Weights of a small transformer language model.
Size: 2 heads of 64, MLP 448 GeGLU, 5M parameters.
Training: a variant of Muon for these matrices, 8893 steps.
MLP neurons of a small language model. Each row is named by its layer, matrix (gate and up: input weights) and neuron, and shows model dimensions 0-127. Each number is 128 + 32 x the weight over its row's rms, rounded and kept within 0 to 255. A neuron's up and down rows have the sign that makes its largest values positive.
After each neuron's rows, "fires on" lists the tokens most often at its 100 highest values on Wikipedia text that the model never trained on.

L2.gate56 [131 102 176 152  79 137 154  92 141 129  95 139  94 112 117  82 127 155 125 144 143 115 136 157  96 118 107 163  76 175 142 177 138 128 123  64 165 111 135 129 167 185 125  73 113 113 131 153  93 107 111  92 125 110 111 183  41 154 127 130 124 128 155 183 147 160 148  83 162  44 159 171 164 135 160 108 112 113 158 170 133 150 145 109 105 161 180 110 156 156 140  66  70 145 129 106 172 106 119 142  80 162 157 103 134 160  74 112 103 154 105 132 104 127 157 121  96 141 144 133 117 153 128  92 171 153 100 127]
L2.up56 [147 140 183 158 170 118 141  88 197 179 117 143 120  84 112  87 179 161 154 128 173  88 123 146 149  82 121 115 130 130  94 126 105 114 118 123 184 184 186 133 131 220 149 110 114 182 125 136 135 185 137 146 110  83 128 149 112 176 126 109 120 200 135 101 113 126 128 148  62  98 109 176 129 176 116 144 135 172 107 124 117 167 120 149 127 150 150 125  72 166 106  97  83 123 143  87  99  86 105 106 115 136 169  70 149 110 105 139  66  91  91  85  63 113 174 165 131  91 120 118 118 116 156 116  94 126 133  83]
fires on: " |", "|", ".", "ton"

L2.gate66 [175  87 170 126 143 136 137 124 136  83 148 116  97 136 126 124 185  96 132 106 104 174 107 112 166  88 147 104  85 116 120 168 122 172 113 146 114 178 125 157 162  60 118 142 146 117 162 111 126 146 117 195 148 115 139 128 187 107  69 106 133 154 160 132 113 102 125 127  91 154 163 124 155  80 139 101  89 224 163 111 161 100 128 103 130  94 166 141  99 186 187 147 146 178 203 125 161 141 155  91 131 168 101 169  45 120 170 123 150 144 155 142 121  83 108 151 174 185  78  67 143  75 106  74 124 163 136 199]
L2.up66 [159 130 166 125 133 127 156 107 135  96  93 118 131 100 116 148 246  84 161  74 127 152 121 109 130 104 101 150  91 123 105 132 129 123 128 178  94 108  99  79 114  99 141 145 183 107 110 141  95 155 118 100 119 134  85  91 147 129  53 117  92 158 197  91 125  93 104 119 140 127 173 119 170  94 161  84 128 146 155  92 120  85 135 126 160 150 125 172 138 160 161 116 124 163 178 117 130 187 182  47 103 192 164 143 103 121 142 130 186  93 169 132 134 102 148 129 124 185 124 131 142 142 117 123 104 173 112 189]
fires on: " \"", " at", " over", " by", " debut", "\""

L2.gate367 [128 135 123 161 116 106 152 171  98 133  97 101 114 143 136  75 132 182 157 174 110 110 116 114  82 121  66  73 118 143  94 133 139  97 118 163  94 147 111 156 182 155 182 154 125 193 100 180 121 110  92 140 116  90 253 162 137 154 154 148 131 110 126 112  93 131 121 137 128 111 157 130 165 151 140  88 151  84 173 151 136 132 133 148 165 154  92 125 107  53 106 161  81 126 109 156 123 148 117 146 107 134 103 167 111 114 103 122 141 187  77 166 162 124 177 120  75 151 118 103 213 155  87 105 110 154 160  95]
L2.up367 [147 139 113 116 204  68 108 159 157 141 117 198 184 116 122  92 118 133 136 176 120 124 166 129  99 120 122 150 115 170 108 149 135  95 104 118 116  96 134 108 118 120 177 166 107 105 147  96 114 125 132 107 118  62 211 207 180 190 112 119 146 170 129  73 125 123 108 141 128 115 108 165 140 141  41  63  97 153 165 173 170  84 132 131 102  90 116  97 123 143 131 162  67 129  87 100 141 169 121 120 107 163 168 135 122 114 136 125 124 103 132 167 144 158 144 130 106 142  78  99 137 119  95  67 135 113 142 169]
fires on: ".", "s", "d", "ia", "e", "r"

L2.gate109 [109  91  86  99 135  54 140 109 129 126 115 139 116 118 213 101 175 115  73 120 115  72 150 149 162 189 130 151  79 170 161  87 107  98 156  99  78 106 140 125 135 148 125  93 161  88 129 143 148 122 122 157 151  97 126 170 110  70 140 102 147 129 134 103  96 152 114  65 100 104 178 155 184 126 100  89 122 109 101 184 113 101  86  87 112 139 190 123 154 161 121 122 175 132  63  93 177  83 150 113 137 176 109  82 180 143 135  79 127 130  88 110 115 119 132 139 113 114 143 143 116 147 147  71 213 119 109 146]
L2.up109 [113 142 181 131 177 119 137  74 117 105 175 137 129 109  98  60 165 135 123 131  96 150 100 145  85 153 132 133 120 128  96 123  81 107  80 143 104 172 173  94 126  91 152  87  91  79 155 111 168  88 158 130 121 123 130  81 132 132  97 126  97 126  97 144  79 139 128  87  78 123 157 183 159  98 109 179  72  96 121 147 142 152 145 149 145 175 146  71 117 188 134 124 116 105 152  50 103  42 110  75 128 119 120 142 106 172  87 102 144 135 110 125 109 163  69 173 152  90  98 146 120 129 165 157 142 116 190 212]
fires on: "s", "ations", "ories"

L2.gate160 [118  70 176 179 153 113 115 135 133 158 153 109 162 159 182 140 178 148 163 190 124 128  91  78 203 132  61 129  81 128 141 124 118 150 103 182 149 173 113 158 147 140 155  79 136  63 123 104 174  30  99 110 161 133 104 117 155 115 140 152 123 164 151 136 134 127 101 137 166 107 137 151 103 143 184 139 126 122 151  97  90 123 169 120 105 107  70 154 113  93 145 173 113 121 181 149 126 148 173 171 154 126 129 104 166 118 122 116 157 114  77 117 146 116 144 170 126 129 173  73  81 119 107 122  99 135 118 138]
L2.up160 [106  73 174 207 144 167  84 191  96 207 154 106 125 115 151 145 132 153 161 171 113 106  51 146 161 157  92  88 112 129 118 140 126 164 142 154 148 143 141 102 119 151 148 113 117 131 132 183 184  84 146 166 129 144 135 144 184 108 114 153 147 145 109 132 134 170  61 132 131 149 122 129 142 155 127 171  75 154 129 145  87 145 140 107  62 131  83 135 149 125 161 189 143 133 166  99 151 111 185 149 124 134 144  78 150 189 125 210 161 158  92 133 143 100  81 195 128  73 187 121 106 139  96 144 167 106 150  69]
fires on: "–", "rou", " Champions", " Euro", " mar"

L2.gate111 [141 117 199 168 120 130 143  64 123 152  53 138 164 107 122 148 139 112  88 113 126 131 116  59  80 108 149 124 133 118 116  65 152 133 138 108 149 167 148 137 108  95 167 134 153 109  79  34 104 106  88 142 152 119 141 113  72 125 111 125 159 146 109 135 120 187 183 141 101 157 118 145 130  81 142 159 150 100 141 117  81 116 129 114 122 135  74 184 154 102 103 169 150 178  91 112 145 139 111 145 132 124 152  68 197 100 143 153 133 166 144 112  82 118 151 127 125 100 112 117  89 150 114 189  49  86 115 135]
L2.up111 [ 94  88 157 155 110  99 140 157 167 151  95 140 158 206 138  89  62 180  88 150 164 124  93 139 132 117 143 138  82 164 142 139  65 111 114 156 120 128  99  71 113 145 145 144 182 121 174 155 173 180 143 124 127 189  97 144 160 151  64 161 120 115 133 136  50 103 169 146 138 163 104 177 107 141 131  90 110  77 136 111 128 103 151 119 150  96 108 139 133 124 137 118 155 119 136  63 183 133 129 114 122 140 100 103 113 170 135 172  74 106 117  94 114 138 177 137 123 107 110 141 158 125  93 159 107  52  79 192]
fires on: ".", ":", "t", " but", ","

L2.gate149 [170 136 127 113 147 106 163 134 154 116 110 121 217 136 178 141 104 127 123 180 119  87 130 103 140 124 154 126 104 117 151  83 189 125 167 161 168 182 152 158 148  90 147 158 129  54  82 106 108 114 140 104 122 138  88 108 177 132  92 136  88 117 152 133 144  98  61 158 117 175  99 138 102  95 144 166 157 143  90 166 152 157 175  99 153 105 144 162  81 129 136 126 158 140  97 130 148  98 151  98 188  95 150 163 182 183  90 193 161  92 108 179  79 171 175 128 143 120  96 107 128 178  77 118 160 146  83 186]
L2.up149 [109  95 152 101  96  90 147  86 167  99 103 135 119 132 166  62 129 107  78 214 106  91  88  89  82 170 135 120 134 192 159 113 185 143  82 179 170 143 140 124 152 109 124 151 143 140  86 103 232 138 126 137 119 136  50 121 130 174 169 148 139 137 119 132 167  71  83 128  92 155  64 101 122  77 145 137 163  91 142 141 132  98  83  98 123 123 112 131 107 105 103 142 103 122 105 110 144 145 111  90 120 117 145 131 144 144 154  69 113 116 101  75 112 127 137 210  87 166 101 107 139 144 130  96  95 162 150 140]
fires on: "d", "tt", "ll", "se", "t", "s"

L2.gate324 [ 91 140 149 147 143 154 102 147 122 146  66 103 146 147  97  73  71 188 114 198  97 131 107 107 160  56 143 163  98 121 128 117 143 126 129 129 153  76 137 186 139 122  99  75 137 175 120 184 129 116 162  68 155 175  99  93 103 133 166 140 132 167 110 158  98 120  69 128 133 144 144  82 153 181 171 128 110  76 139 118 145 107  39 162 159 127 114 154 117 117 150 132 127 190 128 137 105 148 127 102  34  96 107 156 119 131 122 165 128 141 180 155 128 117 141  98 134 166 127 121 151  88 134 107 135  87 161 125]
L2.up324 [ 95 114 106 122 171 167 117 137 120 155 120 153 135 145 120  86 147 136  85 139  76 103 106  92 139  93  90 134 107 162 192 107 149  51 164 154 109 101 136 142 128 140  57 109 154 165 131 154 110 134  99 142  75 101  87  82 133 123 167 152 103 108 152 118 117 131 164 135 138  84 148 108 144 120 100 132 139  60 123 103 186 157 104 133 177  60  96  99 119 163 141 173 136 150 167 139  95 162 210  91  58 120 131 184 103 176 134 157 114 126 117 129 104 167 141  98  48 180 138 150 203 100 113  82 159 137 150 123]
fires on: " and", " &", " or", "w"

L2.gate37 [101  99 143 110 127  92 107 102 112 135 139 106  83 158 154 129 106 118  63 116 108 175 123 112 171 118 102 137  57 153 148 142 172 123  81 146 106 178 115  61 190  48 110 193  90 134 101 160 145 119 132 173 154 114  96 133  87 160 114 103 119 129 145 144 103 148 123 118 133  86 144 124 190 164 146 109 103 182 153 136 177 111 146  79 150 149 167 115 109 128 166 152 114  91 110  91 140 123 172 112 133 158  85 105 162 103 119 121 142 128 102 148  75 115 138 147 107  74 152 150 120 108 155 136 100 132 133 142]
L2.up37 [126 145 180 153 133 164 141 150  98  96  90 133 129 132 102 122 124  85 177 146 154 125 140 100  76 132 100 194 118 143 100 130 143 207 158 125 184 111 124 183 146 107 159 154 110 133 117 116 142 179 151 131  44 129 101 165 113 128 137 131 109 180 174 145 132 118 163 137 143 103 121 116 134  68  92 160  65 130 189 136 160 113 164 135 171 124 122  82 118 113 105 194 175 212  65 150 114 135 132 183 130 138 135 127  92 104 130  82 109 103 132 116 142 154  84 134 132 163 113 143  58 128  81  81 104 107 180  82]
fires on: "'", "\"", "”"

L2.gate154 [158 124 114  75 119 147 126 119  67  69 168 110  89 191 165  73 150 151 112 144 105 109 166 223 168 103 173  99 135 148 144 117 116 153 182  69  86 130 145 105  97 160  61  89 130 109 112 121 152 138 173 154 123 173 149 111 168 122 133 152 132 155 171 111 101 125 124  65 104 122 136 123 126 132 123 115 172 146  97 141 151 165  53 138 133 117 218 132 162 182  75 149 105 107 123 139 132 157  90 166 126 109 117  99 138  74  88 112 149 113 163 125 119 173 140  95  91 128 100 161  86 157 184 120 141 126 213 147]
L2.up154 [157 112 147  73 143 178 128  98 136 115 119  96  81 127 124 131 148 127 137  87  84  98 137 162  98 164 115 162  85  83 173 128 172 118 164 115 152 130  72 148  88 146  47  56 149 113 119 161  68 125 141 148 115 114 145 115 128 102 156 162 101  87 121 140 106 119 167  68  82 104 130 118 162 145 139 130 196 122  88 129  93 122 124  67 189  80 147 159 141 157  65 120 166 109 107 108 153  97 129 163 112 115 120 137 165 119  61  83 102  84 140 150  57 119  68 150 122  81 138 101  88 125 188 137 139 121 110 115]
fires on: "s", "ng", "ments", "ings", "g"

L2.gate217 [117 134  89  96 153 170 132  81 156 172 147  64 114 212 126 166 107  64 115 106 187 150 167 120  98  98  75 150 135 103 127 118 155 150 101 168 111  69 146 158  55 159 158 129 106 143 135 137 107 152  83 138 159  80 171 125 127  91 141 129  97  64  77  44 117 142 126 173 116 102  82 151 189  99 144  86 115 184 153 163 183 183  50 108 181 148 133 127 141 128 154 157 144  98 106 115 122 129 137  80 106 161 100 136 126 116 135 157  99 151 119 126 181 105 131 149 136 135 102 113 145 134 104  95 108 111 119 101]
L2.up217 [153 131 137 107 139 101 105 146 151 106 123 138 144 126 134 136 121 127  58 147 145 113 166  59 154 151  64 150 111 120 105  96  82 199 124 188 117  64 175 113 151 148 124 118  95 141 178 139  28 122 140 180  86 112 106 139 139 124 123 152 152 109 167  77 176 136  97 147 124  94 145 114 131 132 120 128 135 175 122 128 130 125 154  85  96 158 178  93 151 110 181 188  88 139  91 133 112 128 143  67 125  69 167  51 137 145 148 117 104 126  99 152 125 130 167 108 133 150 169 157 199 108 130 111 129 102 176  86]
fires on: "g", "m", "s", "ber", "ant", "."

L2.gate301 [154 131 122  96 137 155  73 101 106 134  74  88 114 150 107  88 132 173 142  55 106 120 158 131  52 183 102 160 106 184 162 116  93 143  75  97  87 104  91 143 158 187 139  88  57 182 144 147 182  97 155 140  94 115  98 142 160 143 142 147 107 109 134 117 108 130  92 119  88 158 181  74 128 117 115 182 108  99 106 134  95 135 121 117 111 159 125 155 114 118 137 102 127 108 119  72 149  79 118 143 129 136 153 154  63 153 109 182 120 171 135 160 153 146 109 173 123 167 133 140 182 181  72  99 138  76 149  76]
L2.up301 [139 123 133  97 161 131 160 168  96 179 115 157 134  92 141 145 138 178 115 114 131 166 125 169 129  75 101 164 112 136 123 169 117 186 150 114 104 104  96 110  93 147 151  88 104 201 102 103 130  88 102 168 140 117  91 110 122 121 203 126 152 153  83  72 185 125  81 172 155  36 132 107 140  77 103 147 124  77 141 118 122 175 119 147  84 170 163 157 150  66 151 167 160 128 138 112  91 179 121 110 148  84 121 120 148 123  29 150 154 140 180 132 118 120 127 114 145 122 123 191 152 131 192 172 101 102 108  88]
fires on: " most", " more", "ps", " less", "ali"

L2.gate340 [ 86 127 164 123 111 158 147 165 159 133 127 104 114 101 158 131 138 135 192 167 112 114 110 177 153 110  63 111 110 170  90 139  88 128 139 122 120  39 167 129  92  79 154 107 119 157 104 101 120 172 161 115 134 133 104 153 107 104 115  89 133 155 146 142 136 111 155 146 111  86 140  66 145 134 144 119  62 139 147 111  92 148  95  99 160 178 128 139 152 106  71 131 158  74 114 144  96 116  92 175 142 208 142 153 145  82  95 125 108  80 110  92 185 136 136 139 105 148 169 110  69 113 178 139 165 151 154  86]
L2.up340 [100 116 141 157 113 144 170 132  83 152 133 164  78 162 138  90 163 113 141 110 111  88 118 165 100  99  98 103 135 114  83 114 111  92 164 165  61 106 174 167 159 124  72 127 144  78  92 139 126 134 121 118 130  90 140 107 151  73 145 112 177 130 110 170 111  87 164 151 104  81 127  87 110  89  69 113  63 125 143 204 132 123 118  70 166 119 130  98  89  69 149  88 172  89  76  96 133 131 146 197 149 210 155  80 119 163  85 120 132 137 123 101 175 120 142 124 138 118 110 154 146  90 106  99 118 165 163 123]
fires on: " En", " Wa", " Ye", "ute", " spe", " Not"

L2.gate326 [157 123 124 107 136 139  84 106 185 113 174 138 147  70  56 148 114 115 133 124 133 129 193 168  62 111 159 124  66 148 135 116 112 131 138  87  53  59 115  72 188 165 142  94 129  56 117 130 172 127 138 145 140 110  67  97 159 149 118 124 132 164 153 139  54 115 156 138 100 128  95 158 186 123  83 116 151 142  77 165 137 131 131 118 147 159  78  89 145 129 125 117 151  53 158 142 100 141 110 118  78 117 138 150 132 129 120 133 125 140 117 119 125 114 149 159 107 129 116 112 152 150 204 180 142 157 126 142]
L2.up326 [178 155 126  55 122 135 167 169 148 117 118 105 205 171 106 126 103 116 128 143  67  96 185  93 102 158 166 135 131 160 125 129 131 161 115  93 101  95 148 101 179  88 148 111  53  51  91 137 138 165 129 133 138  70 176 131 131 158  80 151 145 165 151  94 156 128 101 165  96 165 154 138  86 103  99 125 138 175 124 131 163 129 160  77 166 158  37 133  87 117 120  80  84 113 144  90 119 146 181 107 101 129 140 144 161 157 138 146 198 141 176 143 188 135 112 118 147 138  95 133 159 115 119 139 113 138 136 137]
fires on: "d", "ated"

L2.gate437 [142  88 110 151  81 142 126 112 124 128 122 134 137 121 133 104 121 161 101 156 106 110 173 138  78 124 165  70  86 137 148 138 188 101 190  69  57 101 105 149 127 167 109 139 126 191 116 133 145 116 148  60 137 134  92  57 127 102 198 141 126  91 155 123  89 106 177 103 106 141  85 179 182 173 106 104 182 162 140 131  86 130 122 138 109  86 122 119 163 148 184 147 121 144 154  88 112 143 156 169 134  99 137 131  80 139  87  99  89 106 118 126  85 117 164 102 146 124 126 188 105 168 153 164 137 108 138 111]
L2.up437 [138 135 131  93 112 115  99 141 178 112 123  83 129 129  91 161 181 173 179 149 104 131 172  96 128 133 119 117 127 100 118 139 180 148 148 118 120  97  66 175  81 147  92  96 106  92 105 137 151 162 103 157 126  69 100 119 131  69 181 150 148  89 149 139  32   9 152 126 121 112 124 113 143 132 130 127 122 166 184 115 180  98 135 128 154  70 133 147 116 125 120 129 162 130 128 124 158 146 189 207 103 128 115 141  95 133 150 125  91 175 122 156 130 147 122 135 151 166 159 182 121 158 173  87  89 111 113 183]
fires on: "ly", "ed", " became", " most", "d", "ined"

L2.gate92 [104 162 138  99  32 102 110 121  99 152 115 128 141 120 138 146  94 184  80  86 128 173 146 129 124 174 155 117  70 129 110  62 124  88 111 137 126 116 103  73 128 153 175  68 122 175 151 141 168 182 115  77 152 127 155 113 126  99 123 159 144  80 164 136 155 101 190 138 106 178 152 157 146 142 149 113 144  63 106 144 143 156 138 139 135 141 134 107 144  99  60 133 104 187 169  86 169 119  99 162 127 135 124 110 160 184 147 152 148 103 130 107 104 161 106  74 193  95 120  98 112 117 132 160 121 128 142 118]
L2.up92 [119 110 102 169 104 167 170 139 132 103 125 135 180 130 117 110 121 113 121 143 133 182 110 119 146 190 109  89 151 171 162 152 145  94 115 149  92 140  94 130  67 110 120 162 109 164 106 140 147 125 165 104  33  66 140  86 139 147 152 117 153 146 132 102 146 114 112  60 144 190 141 130 154 106  99 150 105 108 108  93  99 155 137 130 185 178 140 152 155 100 163 110 155 203  81 154 154 127 122 149  99 161  94 130 121 114 126 129 154 128 165 144  90 150 170 111  92  73 172 130 192  98 113 198 112  67 172 111]
fires on: ":", "."

L2.gate373 [ 96 123 141 120 158 106 128 142 174 133 126 146  85 111 158  76 146 176 105 113 163 145  91 126  95 158 137 107 167 112 174  71 147 143 138 104 110 210 138 153 130 140  98 176 142 135  82 137 128 131 158 120 112  77 150 130  97 158 125 109 146 190 161 127 108 155  92 108  90 119 153 118 134 137 115 151 166  75 101 159 120 179  76 139 141 117 106 112  99 163  83  93 126 113 123 147 154 125 200  99 128 159 176 153 112 164 110 166 159 108 114 126 158  98 136 139 102 152 172 132  74 148 182 171 185 114 177  34]
L2.up373 [ 84 117 159 153 103  77  93 168 148 140 134 112 172 117 188  91  88 100 112 133 152  98 142 172 123 143 129  60 170 125 110 104  71 139 168 147 122 161 101 177 104 109 123 107  92  78 121 148 155 114 129 186 125 143 114 136 117 123  74 114 197 202 176 150 139 171 173  63 133 118 106 133 120 131 115 114 158 185 111 137 143 156 115 121 169  77  97 113 118  96 113 110 163 155 117 131 132  94 199 149  98 165 130  61 109 116 118 182 117 107 110  85  73 144 139 132 159 130 189 148  90 161 140 153 205 139  95  77]
fires on: "y", "ce", "ness", "ies", "h", "ity"

L2.gate353 [157  87 171 113 145 101 117 134 164 126 142  81 153 143 213  98 206 129 140 125 136 132 206 141 142 156 141 113 142 122 127 124 158  78  99  87 122 106  90 139  96 143 137 161 110  94  60 136 144 108 127 165 140 111 139 130 130  83 116 156 122 107 153 190 113 115 149 129  74 142 138 139 114  73  70 157 123 138 129 132 153 156 140 133 134  75 150  66 136 165 142 229 170 157 115 132  70 103 119 100  71  90 129 178 145  81 134 160 134 135 110 171 103 169 128 105 155  76 119 141  96 125 154 151 118 122 120 122]
L2.up353 [160  92 177  66  81  93  28 134 154 132 122 130 140 118 154 143 136 167 120  93  63 137 136 137 123 161 148 106 120 116 137 100 143  92 138  85 179  95 132 144 178 106 127 115 117 144  98 161 161 141  86 110 128 140 177 118 128 101 114 161  97  98 139 115 116 140  89  72  97 126 134 239 159 140 128 115 135 107 101 128  94 154  98 115 116  18 126 162 139 120 106 139 117 178 108 146 116 102 182 154  87 143 149  91 120 127 146 155 127 166  74  76 168 130 152 153 131 139 183  53  97  93 164 106 129  85 134 127]
fires on: "s", "ment", "ce", "h", "al", "ity"

L2.gate120 [124 181 119 150  86 143 127 105 148 123 154 161 125 159 121 129  85 155 170  92 114  95  70 160 126 129 129 101 191 140 151  90 159 147 126  70  94 153 156 190 105 143  81  88 106 157 117 119  77 171 196 177 140 129 183  51 111 117 153 109  54 161 136  94 131 133 205 113 122 107 115  86  85 152 135 141 115 138 139 201 183 107 126 100 160  81 151 174 113  80 107 188 167 186 142 164  84  70 129 132 126 172  92  96 108 153 139 126 115 105 151 127 137 147 128 120 152 193 128 128 132 142 134 128  90 121 172 156]
L2.up120 [139 131 173 137 131 131  84 178 129 120 115 116 158 137  69  81 179 177 106 155  75 101 149 113  72  91 114 113 106 182 113 134 134 124 134  92 200  97  99  62 111 143 105  96 109 160 115 120 175 110 187 178 143 118  57 113  71  73 135 128 157 131 144 175 103 151 138 162 118 105 153 103  79 187 164 111 180 101 124 152 177 124 116  98 167  93 172 111 136 157 113 185  91 134 113 149 161 108 116 140  91 129 123 128  91 100 137 147  52  96 155 133 118 122 160 152 158 162 112 142 129 127 145 129 155  77  97 144]
fires on: " and", " but", "-", " or"

L2.gate184 [136 141 154 131 163 163 120 126 105 154 103 113 127 136 112 127 139  88 127  66 223 143  73 134 152  80 196  93 156 150  71 198 177 117 108 157  95 153 151 161 101 112 123 121 133 175 128 120 106 125 152  87 110  85 163  86 126 118  84 141 117  87 188 131 144 130 138  96 101 188 140 106 137 124 107  77 140 102 132 137 163 136  92 123 138  86 102 114  47  50 162  66 122 124 154 131 121 145 169 100 112 119 140 174 180 140 122 138 106 178 101 141 121  99  90  50 103 158 122 102 155 130 164 104 120 164 144 122]
L2.up184 [129 121 199 138 120 142  83 114  83 177 134 123 155  97  64 176 140 103 123  77 198 159  98  77 103  60 120  88 149 143  80 185 160 139 132  74  95 164 150 106 122 123  97 146  64 175 135  57 114  75 111 114 132 167 134 120  93 114  98 120 115  77 192 180 128  79 118 114 124 156 176 139 125 148 142 137 104 131 113 136 190 135 136 159 132 112 125 118 107 103 144  87 129 120 157 102 115 159 133 110 110 178 158 138 105 159 136  97 108 139 143 146 140 129 129  98 117 161 160 156  68 181 155 177 115 118  73  94]
fires on: " dis", " served", " serving", " working", " acting", " worked"

L2.gate386 [ 88  83 142  92 105 134  76 106  93  91 110 139 151 146 158 110 135 141 148 148 123  85 139 151 117 137 104 114 107 132 121  99 146 154  56 186  53 119 110 102  92 118  73 127 114 156 160  96 117 129 160 128  58 162  95  77 116  86 185  96 111 164 131  63 113 141 181 116  58 118  98 136 124 133 133 144  94 162 119 110 110 141 145 160  94 191 147 140 120 162  85 143 156  82 100 131 105 157 121 141 148 165 165 112 161 106  85 121  66 106 125 137 139 159  51 205  79 122 107 123  63 151 116 172 108 132 158 156]
L2.up386 [138 104  75  50 132  68 154 122 107 142 151  94 123 153  94 117 149 158 148 147 104 149 141 139 143 168 126  80 141 104 189 134 117 189 127 123 135 117  73 129  46 134 151  98 179 143 134 107 135 128 107 125 135  98 167 101 215 111 100 224 110  91 171 119 110 137 138 137 126 150 131 154  99 106 112 129 127 102 125  98 149 166 125 135 163 100 129 114 145 125 130 157  60 130 131 123  89 164 129 165 147  73  48 131  98  89 109  65 173 159 154 133  76 102 160  79 165 121 122 181 119  71 132 131 168 121 151 178]
fires on: "s", "ing", "ng"

L2.gate346 [208 145 129 117 141 178  97 102 123  92  73 104 166 137 102  95 130 134 157  75 130 105 175  81 127 121 107 181  64 155 158 132 158 152 126 119 140  73 145  63 102 112 126 113 119 149  90 150 146 119  61 104  99 136 145 171 119 111 182 148 114 123  90  72 109 179 135 140 127 133 139 127  78 139 127  85 136 159 100 130 177 167 207 143  57 145 132 136 129 142 116  53 163 148 154 112 127 139  51 127  69 159  96 114 168  73  76 144  86  95 167 162 152 119 126 158 138 132 142 194 155 108 110 179 130 147 117 127]
L2.up346 [114 117 134 133 115 153 174 153 115 116 105 137  56 165 131 155 136  82 147  90 123 114 181 132 103 136  38 114 121 157 111 105 156 100 173 157 181 133 150  95 109  83 116 152 121 120 149 138 113 126 149 130 131 170 131 169 115 146 154  99 152  61 168 134 166 106  58  95 165 129 126  61 102 110 126  65 140 117 152 165 135 191 145 125  79  53 115 114 138 148 181 173 120 196 101 197 160 132 127 170 104 115 119 126 168 134  88 127 133 118 191 178 106  59 104 105  70 104 115  82 175 165 125 101 137 152  85 128]
fires on: "d", "s", "t", "k", "eb", "ic"

L2.gate152 [152  58 141  44 152 113 148 107 191 157 134 156 145 105 100 135 140 169 129 144 184 114  89 128 112 139 134 123 191  92 209 101 107 164  79 101  83 134 155  73 158 146 125 110  69 187  72 123  93 138 165 139 109 112 124 182 192  88 130 163 104 154  87 122 110 146 100 118 101 136 154 127 102 115  60 139 104 139  79 149 138 136  98 120 133 200 123 127 185 136 163 156 161 136 122 153 178  65 186 115  78 169 113 104 113 155 133 146 160 106 138 126 139 138 151  82 118  97 115 129 162 110 112  75 156  82 130 147]
L2.up152 [140  58 146  83 128 123  91 120  84 140 116  66 159  96 131 123 178 130 142 119 210 142 110 156 160 124 121 142 154 152 119 135  79 130 125 124 120 131 163  91 124 122 157  89 121 220 109 102  99  97 176 143 150 101 152 192 179 110 127 150 182 160 127 118 111 156 169 167  97 153 165 136 163 105 130 137 128 122 149 154 143 111 108 123 147 178 220 141 203 163  63 155 161  90 116 128 182 118 157 128 167 139 131 104 157 139 113 155 167 136 107 131 144 121 125 156 120 114 159 145 107  96 188 186 103 118 131 175]
fires on: "s", " men"

L2.gate17 [114 186 134 136 137 119 110 115 144  84 120 141 141 181  76 138  71 132 157  81 156 124 120 212 112 126 123 118 112 179 147 121 111 159  91 149 127 151  98  87 130 169  73 124 121 140 138 108 159  97 156  92 122 130  95 135  95 152  82  60 141 102 123 175 151 148 118 102  79 183  93 165 103 132 146 134 162 152 109 126  68 139  74 136  98 132 137 132 100 147 162 140 127 115  94 159 145 117 119 114 135  95 113  94 102 126  69 123  69  85 181 103  80 154  92 147 138  91  90 211  91  90 145 125 124 182  97 129]
L2.up17 [150 139 183 147 114 170 148 141  86 102 148 197 174 176 159 132 109 109 129 110  85  95 144  84 137 131 146 143  92 164 152 185 173 145 190 142 107 144 115 146 149 116  68 127 117  70 107 156 143 142 113 139 132 100 211 151  91 138 125 116 140 142  93  54  86 126 130 179 119 140 195 162  58  96 142 130 174 102 143 134 101 170 145 128 172  86  90 161 155 128 141 156 105 150 106 114  75 136  98 111 141  60 123 103 166 175 153 120 111  61 110  90 165  58 134 140 132 116 137  99 120 200 164  82 107 137 177  81]
fires on: "d", "ed", "nce", "y"

L2.gate59 [ 87 111 192 153  78 144 107 164 131  91 124  73 187 142 160 101  92 115 128  95  97 102 195  76 117 177 100  78 131 174 128 104 144  73  83  89 140 198 105 171 138  95 115  93 106 120 146 140 169 135  85 172 138  70 174 168 215 140 103 117 147 111 123 108 113 145 128 118  46 188  67 107 106 151 134 106 129 102 158 153 128 137 164  83 158 153  90 156 129 115 126 104 108  75 129 131 135 123 144 106  65 148 149 172  85 140 110 117 117 125 106 153 127 115  97 142 164  66 150 122 160 123 124 131 150 158  91 127]
L2.up59 [158 144 209 124 115 120 113 110 170  82  58 114 110 105 212 116 146 128 177 149 152  55 182 130 119 141 127 129 144 113  92 107 165 137 108 126 187 152  93 154 177 107  94 139 128  89 125 155 160 118 144 136 133 136 125 131 122 167  90 135 116 127 149 127 126 144 101 107 141 147 134  91  81 136 196  85 167 110 165 128 121 140 108  88  97 138 152 125 145  70 139 142 184  85  84  64 160 103 105 123  82 126 106 177  95 150 137 172 120 177 100 164 150 117 162 124  85  85 176 150 211 119 160  69 154 112  94 135]
fires on: "ti", "d", "lit", "t", "ta", "tar"